MLP neurons of a small language model. Each row is named by its layer, matrix (gate and up: input weights; down: output weights) and neuron, and shows model dimensions 0-95. Each number is 50 + 15 x the weight over its row's rms, rounded and kept within 0 to 99. A neuron's up and down rows have the sign that makes its largest values positive.
After each neuron's rows, "fires in" lists the words (lower case) most often at its 100 highest values on Wikipedia text that the model never trained on. A number after a token or word is its count.

L5.gate439:39 48 38 44 27 48 69 73 32 78 14 61 56 60 43 40 44 78 41 60 51 41 69 60 29 40 43 51 59 33 60 34 55 44 61 58 64 36 53 37 71 31 71 42 60 49 59 66 75 39 77 65 67 57 47 51 48 37 41 47 55 83 27 79 50 53 31 68 43 64 17 55 69 44 33 85 54 67 40 38 68 47 54 39 43 25 38 23 50 47 50 43 28 74 35 44
L5.up439:47 43 38 32 35 74 71 68 49 44 58 37 10 34 27 83 51 51 23 36 27 36 52 63 58 66 73 44 38 37 66 42 59 54 54 48 43 69 66 67 19 47 59 82 54 64 43 61 49 50 69 53 31 65 40 16 50 69 74 43 40 52 52 51 42 40 54 57 49 43 47 66 33 53 68 54 60 68 34 50 71 44 32 37 48 43 62 56 73 66 27 44 27 60 93 37
L5.down439:77 56 51 69 53 59 38 44 34 67 13 47 51 37 59 30 22 45 58 57 81 26 33 40 40 36 82 63 51 64 35 29 53 64 73 57 32 60 57 51 82 37 31 58 62 20 54 58 68 46 58 46 49 13 27 63 57 62 60 46 65 39 51 69 57 28 58 38 40 58 28 61 42 30 40 44 54 52 36 42 38 31 84 53 38 34 72 56 38 46 61 44 56 51 57 41
fires in: "on" 52, "konami" 5

L5.gate309:72 21 37 56 39 65 19 47 64 25 40 46 75 52 47 66 55 77 44 35 69 48 16 52 40 51 68 26 32 57 59 37 63 64 34 49 29 66 58 72 42 50 71 31 49 61 55 34 35 37 58 55 67 69 34 39 59 37 45 38 49 71 46 45 60 69 60 67 48 44 44 45 60 64 33 52 49 57 69 32 36 55 48 77 48 57 44 70 51 39 36 29 37 75 55 56
L5.up309:18 50 63 49 65 36 48 65 56 50 54 06 26 54 37 69 21 73 32 56 34 56 57 52 44 55 37 43 44 46 60 36 69 59 62 58 70 53 71 64 57 61 31 57 47 53 57 40 74 43 66 45 54 64 30 51 37 42 57 26 47 62 47 42 44 67 59 26 41 57 31 66 42 54 55 54 88 34 41 42 47 48 58 29 42 56 55 59 54 46 17 66 85 64 58 17
L5.down309:47 68 64 37 42 67 58 57 61 52 45 36 11 81 33 62 58 61 48 71 42 44 46 62 59 40 64 37 59 52 27 63 75 62 87 55 40 50 47 30 40 48 31 39 34 55 68 51 50 34 53 52 78 63 58 66 61 26 56 46 35 81 64 36 45 78 43 53 53 22 44 39 37 74 49 50 51 35 51 50 42 48 54 59 41 63 36 40 69 50 25 62 64 37 68 58
fires in: "any" 14, "merit" 13, "every" 11, "each" 5, "those" 4, "tedxiimkashipur" 4

L4.gate346:64 58 49 59 70 48 59 51 46 55 63 52 41 45 39 64 25 35 72 74 53 75 80 48 64 26 57 46 24 44 67 40 88 33 55 33 52 41 66 52 67 56 78 71 50 69 72 59 29 29 52 47 49 33 70 41 48 46 53 31 56 30 48 55 35 41 65 38 65 53 51 28 31 25 63 59 54 72 54 61 31 49 44 52 43 42 46 67 42 65 87 52 85 53 57 37
L4.up346:47 47 30 25 39 65 58 45 54 41 54 56 40 64 28 49 65 60 51 40 48 14 69 48 53 23 61 43 61 53 61 48 47 42 50 44 69 78 51 42 48 68 58 62 61 68 50 42 43 57 33 29 44 52 44 48 58 23 29 41 90 28 47 43 17 11 90 39 70 54 54 53 61 38 47 45 77 70 99 69 22 45 60 43 67 44 51 63 59 33 65 69 67 58 68 45
L4.down346:65 27 49 58 52 43 27 62 65 38 33 47 41 46 60 53 52 55 57 27 27 49 34 29 44 29 47 57 46 89 55 70 62 71 42 50 40 60 56 11 54 50 47 31 64 50 55 59 29 47 59 62 30 33 52 58 76 50 43 34 36 61 58 44 56 47 59 40 86 83 55 47 47 21 64 78 45 57 59 40 73 61 54 69 57 66 51 37 77 65 44 52 55 51 56 54
fires in: "as" 64, "though" 5

L7.gate167:72 51 48 52 70 42 66 99 27 63 60 75 34 56 29 63 34 65 50 46 69 51 42 23 23 59 64 45 52 32 50 42 14 43 59 59 41 37 53 57 29 51 67 22 79 38 43 61 56 67 75 56 48 60 50 37 51 44 33 50 69 48 60 55 64 41 51 17 29 60 46 78 31 27 56 44 47 48 60 75 47 24 43 60 61 32 33 48 40 38 38 31 15 53 34 72
L7.up167:46 51 47 38 54 56 39 23 43 61 29 49 31 67 52 63 45 69 60 37 25 48 40 57 66 69 41 42 54 33 59 34 46 48 67 53 66 70 42 50 54 33 49 41 32 28 56 80 60 70 31 60 30 72 69 35 49 27 62 62 67 54 68 34 42 30 62 54 57 63 33 67 56 73 25 51 15 66 15 56 65 49 52 64 40 44 19 65 41 57 39 47 34 61 67 41
L7.down167:38 42 71 47 57 49 62 83 35 49 73 36 59 52 38 38 64 71 47 45 41 71 48 48 49 84 54 53 48 32 44 58 51 34 41 54 62 43 65 42 50 56 52 64 08 41 30 42 54 62 33 36 62 47 62 53 80 51 51 57 24 29 31 70 66 54 37 46 64 74 38 41 32 59 36 54 57 32 53 38 24 30 64 41 87 36 90 32 50 37 37 41 40 56 30 58
fires in: "in" 88, "for" 4

L3.gate512:38 68 55 52 70 59 56 69 46 62 47 82 53 46 52 54 38 37 34 42 34 42 59 22 34 84 58 84 27 21 46 57 33 67 45 39 57 36 46 33 50 48 42 55 26 63 65 66 48 32 62 39 59 54 52 21 61 45 59 41 85 49 41 49 56 86 42 34 48 59 55 35 56 65 49 65 61 61 59 16 55 32 47 44 72 59 31 35 54 18 39 34 25 53 41 67
L3.up512:66 72 46 22 30 75 58 69 65 65 27 57 43 48 28 46 33 34 25 61 37 63 53 40 56 46 00 55 29 43 65 52 33 48 53 41 55 43 55 39 61 55 86 52 57 60 73 42 43 32 50 34 56 51 41 28 48 79 39 39 71 66 43 55 37 54 44 63 57 78 50 39 62 28 45 60 42 37 47 25 76 29 56 33 72 68 57 19 50 44 61 55 41 59 66 52
L3.down512:55 50 56 42 58 43 45 72 48 50 36 58 54 23 68 59 58 64 43 43 50 67 55 67 59 73 42 49 20 69 65 42 44 25 48 73 18 38 39 33 43 72 41 53 50 36 49 50 26 29 44 31 45 65 55 36 53 83 14 66 70 43 42 57 36 59 59 30 49 62 61 46 43 30 50 58 47 47 53 60 43 31 70 57 53 38 62 70 37 40 53 13 43 63 64 31
fires in: "in" 91, "december" 4

L3.gate554:43 48 45 28 32 44 61 51 52 59 64 40 52 38 17 50 78 85 69 59 49 70 38 41 56 81 71 60 44 41 64 47 24 72 47 45 65 70 72 55 43 47 39 69 52 61 66 41 47 53 67 14 31 60 64 34 51 65 76 34 63 62 53 88 45 55 38 56 52 48 35 53 62 38 56 52 66 46 31 69 53 58 46 51 30 28 43 23 59 60 28 53 51 53 54 43
L3.up554:50 35 46 46 55 45 68 42 58 46 38 60 52 52 57 48 55 75 60 66 46 18 35 67 62 32 45 45 57 34 34 67 31 48 49 29 41 15 39 43 60 20 62 49 48 94 72 59 40 55 59 49 40 23 29 62 61 58 67 19 60 60 86 49 36 29 57 37 64 47 57 17 49 55 61 38 56 36 52 49 45 51 54 56 64 68 42 28 54 36 46 39 47 49 61 49
L3.down554:50 67 57 37 35 31 61 59 46 44 53 59 48 51 16 36 60 28 41 60 43 40 45 26 29 68 45 78 50 34 38 51 54 51 28 55 44 29 64 26 48 41 41 40 42 62 66 55 51 19 65 34 52 38 57 36 88 43 31 27 55 45 51 50 36 37 41 29 69 49 52 50 50 60 59 60 42 46 85 76 55 40 42 58 63 33 34 33 89 32 65 47 44 59 46 39
fires in: "while" 13, "although" 12, "as" 9, "because" 8, "though" 7, "when" 7

L3.gate346:59 28 44 34 33 77 72 32 33 75 16 85 47 73 49 59 29 33 38 19 49 51 77 42 41 51 39 69 65 49 49 45 38 15 42 42 52 48 43 41 24 52 40 24 22 42 61 44 76 56 51 52 50 71 79 61 64 33 44 28 71 72 69 35 54 52 37 56 49 56 42 36 74 36 58 43 36 54 17 48 46 50 57 50 68 46 32 40 49 46 55 54 41 49 78 39
L3.up346:55 42 50 37 35 52 69 61 77 61 31 55 40 26 68 40 43 50 40 84 57 64 49 65 48 42 41 58 71 42 47 25 45 67 49 43 42 34 39 27 49 58 57 49 42 39 25 32 58 42 34 56 37 41 65 21 54 57 55 59 37 61 85 62 43 53 45 33 55 24 46 54 50 81 75 53 32 80 34 77 35 29 42 71 47 57 48 61 61 31 43 42 24 47 77 56
L3.down346:38 51 45 50 51 51 54 62 52 68 38 59 41 70 57 45 51 63 55 58 40 42 57 50 70 59 38 70 36 35 44 63 25 67 45 60 42 39 46 43 42 41 52 67 53 53 48 47 43 75 54 68 49 36 44 29 37 71 58 58 53 47 52 67 43 61 47 45 60 35 34 53 44 60 51 45 31 61 57 40 45 31 72 62 29 53 37 25 42 37 52 49 49 43 98 52
fires in: "year" 26, "well" 15, "time" 11, "months" 6, "week" 5, "on" 5

L5.gate482:40 35 41 43 49 27 76 58 27 69 53 62 44 60 23 39 41 63 49 56 57 34 46 41 47 74 52 36 28 76 47 67 81 77 39 62 52 26 39 46 37 68 60 24 51 50 53 64 60 62 63 49 54 57 52 57 47 59 58 63 59 52 49 44 62 40 49 42 61 36 46 33 45 88 34 71 44 67 61 63 25 43 47 54 35 35 59 57 37 63 66 18 50 74 29 50
L5.up482:31 33 38 56 53 44 46 36 45 66 35 49 43 48 45 61 47 57 50 75 73 66 45 68 56 63 55 49 22 52 56 36 51 84 61 50 49 60 85 37 30 47 52 53 46 47 79 81 54 59 49 41 37 59 75 37 46 53 35 65 65 66 72 39 75 52 60 35 31 58 60 27 43 54 23 65 48 97 30 70 60 69 26 38 50 70 57 59 69 51 89 51 32 35 42 53
L5.down482:52 66 32 58 41 62 42 50 66 62 63 57 73 45 53 44 51 43 45 39 70 75 21 61 40 30 72 55 19 57 47 69 54 19 32 51 58 65 57 58 55 66 32 46 81 47 59 80 56 43 40 60 37 40 68 58 49 50 45 41 71 35 60 29 31 43 29 73 61 47 48 28 35 44 43 65 74 26 23 45 32 49 74 68 49 37 58 43 61 62 53 47 35 52 35 40
fires in: "was" 22, "that" 10, "by" 10, "released" 8, "the" 6, "in" 5

L5.gate485:43 42 43 35 46 15 48 62 43 45 18 59 43 46 22 58 54 40 38 62 57 46 44 23 29 76 54 63 41 69 67 61 52 53 47 47 39 75 46 61 70 42 73 68 90 43 70 34 60 56 89 49 68 71 77 61 00 36 54 41 48 32 32 65 41 60 58 46 44 75 46 38 76 44 65 58 13 69 59 45 31 68 34 31 55 40 45 57 72 45 67 23 52 42 60 30
L5.up485:69 37 41 32 53 56 51 46 88 50 45 25 38 32 96 70 25 56 61 48 48 36 69 59 50 60 62 45 54 41 47 60 46 63 80 67 38 54 65 56 73 55 55 78 62 50 86 36 61 93 45 35 41 43 21 68 45 41 35 54 41 49 67 66 68 67 75 41 68 58 50 38 39 48 81 43 68 75 51 59 79 79 54 65 64 52 31 54 38 44 29 66 33 31 45 50
L5.down485:56 19 31 72 30 43 37 54 57 48 94 45 34 46 42 33 41 40 52 24 15 55 52 46 69 66 42 53 45 24 54 45 37 73 54 43 56 42 49 28 48 42 55 60 52 43 51 46 36 79 44 66 41 40 50 80 49 47 68 60 34 53 65 81 31 57 84 34 56 27 59 50 49 53 52 41 71 50 58 28 51 44 68 50 64 54 70 21 63 49 41 57 41 95 48 38
fires in: "more" 37, "most" 9, "very" 8, "relatively" 4

L4.gate648:56 22 36 22 35 46 53 57 61 59 46 62 55 33 62 30 47 22 44 43 69 57 70 35 42 74 58 58 61 35 78 56 60 66 58 49 53 31 70 68 54 51 64 43 44 63 62 60 52 71 72 60 46 40 76 45 43 44 43 49 42 35 67 73 49 42 46 82 52 47 50 53 26 53 56 43 54 91 54 35 42 22 25 54 57 38 61 40 65 32 29 60 56 51 35 35
L4.up648:55 43 59 42 54 30 19 30 61 74 46 64 48 66 55 30 36 55 55 50 34 51 57 46 38 78 60 52 32 62 39 49 42 65 59 47 44 66 86 66 40 32 41 44 36 53 54 09 51 48 49 78 56 76 47 55 48 42 38 71 54 37 37 52 53 64 37 69 56 86 42 57 60 49 62 55 48 89 61 34 50 81 51 47 46 32 46 58 62 40 40 41 60 77 39 41
L4.down648:59 34 45 54 37 48 32 33 46 69 51 56 25 51 57 38 36 51 55 41 48 54 56 23 60 78 73 45 29 64 47 46 59 51 67 52 36 64 45 29 58 67 57 55 32 50 35 51 44 44 42 68 39 63 58 56 66 52 51 76 35 55 30 53 82 49 59 30 55 67 35 34 75 21 54 52 81 47 44 35 55 63 44 61 53 77 43 66 52 54 72 47 55 62 45 60
fires in: "more" 27, "very" 17, "relatively" 7, "much" 4